From a checkpoint of a small transformer trained on Wikipedia: 8 layers, 4.94M parameters.
MLP neurons of a small language model. Each row is named by its layer, matrix (up: input weights) and neuron, and shows model dimensions 0-95. Each number is 128 + 24 x the weight over its row's rms, rounded and kept within 0 to 255. Numbers have three digits each.
Before each neuron's rows, "fires on" lists the tokens most often at its 100 highest values on Wikipedia text that the model never trained on.

fires on: "2", "at"
L3.up636:156140093094127095118119092089159091096120102160115166115106079129137127101133100064176070167127097196132145138158100151148170146131141103147102111165113106126098141122115144143143116121147118121145110134127136144117127119142123142169154134120118103137092138097126148131144091119129131124

fires on: "ri", "us", "c", "is", "re", "-"
L3.up391:137126116164123114139144124142134095156115160178164163121103118157131131145145097114155145127141147127134099129164152089097162128098136102119132083115114137149162070128098127123092141117097109118162143166160146058161087121163159143138160080100159099151130162131099142082151101118179141179

fires on: "us", "g", "c", "og", "ite", "ide"
L3.up310:124140103182169163154157114144122119138146134118129107150116088114092130132144126141160132076145101144173136154168141124081138148150155127103156127118143099154103105118106110149126128077110147103163137074151146121159086131132138126149156118087152161140145104135107119109102141168116100155

fires on: "ight", "et", "orth", "outh", "ft", "oth"
L3.up737:154153170157103093140104110147120097173091155072129148130160138154144067134124145124125143120175134107139133127130122151136120128131084201175140127127103144142126163116115122138133125097160157125134076099097112172138128112109140175114113096144121093130145120166150116178089114130143090123

fires on: "i", "s", "d", "ad", "ing", "c"
L3.up189:129152132122108121137118105146146087124118115129092135165136102121205165176131159114153134116153129144163132134103113126164162169077135164142120138148157133140102127117122149099096112155088091155089147086084105118147186162152138102158146138122128175131130063176119130134127147132156137128

fires on: "h", "l", "ol", "el", "il", "er"
L3.up117:119099127128153115109127166093150123132119141185153122120127142120117169145126090157086105091100134144112147173130132113173134122170112084138097104132142131118108138135172142146098085092131174096125148110148137121135071151129141145102122112119103103117130138133177151149088119119128138088

fires on: "w", "b", "ar", "y", " were"
L3.up457:125104158147146128108092106144144142122120132142132158124146098137124131122122119085103126144116095136123197093162166153167097135126172122117105169135153096140120103104145117109140115102104099148121113121156145129139090142119129116157113133121137113148128162147172176131164168080145127128

fires on: "h", "x", "c", "us", "um", "id"
L3.up264:145126113079106130120143130142105091144108181175113141151079100099133158135123137105098093132123123121075134166135160152143074127089153120135130094116122121109161129154092135098131109120102126140136164105166142127215121134127088101113160157138134124123117111174131098102132143156096122135

fires on: "il", "amil", "ed", "em", "al", "el"
L3.up125:129113167114112114135120120127099100132138107121202122143169077131126129140101110130094119095173156161121137105084137121135143145139111114144150066121156126132122157105104145167107098174130138137113112124153140130140103135154143135093128089141083164136105135072140155139067130133119114168

fires on: "ated", "ed", "at", "d", "ted"
L3.up191:111122089135122128104091045087125111133153127132138111146118096170114116156168130120138123138137115105091121139137139180118137166155130135132056116152160136117117132129152184125169180132110123136134141135093095139133116152148118117096116121099136123163133088095123167155144130108121124125

fires on: " |", " a", "s", " an", "at"
L3.up443:165114116057140146144123154102107095133130117133127119141112151096122111090109078107144153133145155128125127142147114107071101146140128116147137123114125111100112137147123145136068150103123123116149131104115063109105121145118112132127164115150132125121134146172124136120138124129115112127

fires on: "ed", "ro", "outh", "orth", "ol"
L3.up11:115163163110128096183150104126151105129123138125106138139078130117085105139140087126099116182171131150128082120099105127161122164160090174137131143112132118160107112135129161097109166090134099104118085105138131081147074119142133163091128127146125123119099128127129142144083150145176124104

fires on: "ge", " in", " of", "ident", "s", "in"
L3.up371:130113122148124126123138108106143152130125125139129118170134140131126114149169133143109163121116130106153160151098104109073089169138139138151171131187137136131105121148127123121103125156122078104111121169143137141118143124143118109095207164135101138132152108142136161108181095117102116126

fires on: "f", "ip", "b", "ar", "he", " de"
L3.up169:139113128134109148118120125174134132115106088119142084109145132135168136122154131120099147141091172170142121120117171137148108118103120158127117160103123122151127110139122122129121094140119115115102047142080151115160135074121168132160088108103104179172148166130089157118128099090113150154

fires on: " that", " |", "s", ":", "es", "ed"
L3.up93:148135155132133134127163115121125051108130112110143120093119115101189102141089124117088152147121133143158159102148099133155095138143135102116106148105141109123086147140150113106139163127180126136144171137117108105140133148099067119146110124155115157080142123185163162116164095124128144117

fires on: "el", "et", "ip", "em", "le", "b"
L3.up98:115107103125100125144132093129101139093105146133130121093126093147167141134121133143122130104105121127152088116169133099101125121133145151156116161150146089165157116121125133104109128143118115141137087153107111148138124109134136182122103145084097125138138159125149116173111103114146079129

fires on: "ed", "c", "ic", "-", "us", "qu"
L3.up553:178127082158153121135141163113114121114114187170155091134124128121124147104100103126122099132130125162138100174161116090124087092117142112102151097104133094154131125147104173171115103105105168118114118117086125112146113109112097100119134105111150059143134119155161130133110144163141124151

fires on: "um", "im", " of", "ing", "s"
L3.up561:132140121148149136114160113102133126109119095116109136133090118106158172121105161139163145139122133110102146184099105128090126142114153129144165129137128112121144101122082105111109153139128121130178102200108088129127134161114143144115160143078134118110147120115126150132131099146128120151

fires on: "ut", "at", "al", " \"", "er", " that"
L3.up262:137136104123138096130143105134201143141137134145176151083161106130110159156130104108096083135165078093143140130097131149153142147133101121131148125125126087112149154133122100140127176156134106107121090115136167122119138121119124146141154118142107137131115146138131156139095113153120129107

fires on: "s", "es", " ad", " as", "as", "ep"
L3.up230:177149169165074152141127094141177113125154158132127120123125153116135133140123156166121122158107119143156151172097117106149110133106087150091115133125130085128148128098063148161111147093095128116116093116137121078156111124103115161152130126130094135133139106125103135094117130120119120106

fires on: "ing", "s", "8", "3", " as"
L3.up370:151152129149090160075146150141177119135134086094086166127128134120153157139109151114083125149161125153150120169105089120089095138116107139182075158101144097156151109146128129134103122147143147144105149133097125097141131115110132115115120141103088123165126105179104148091132125084107147097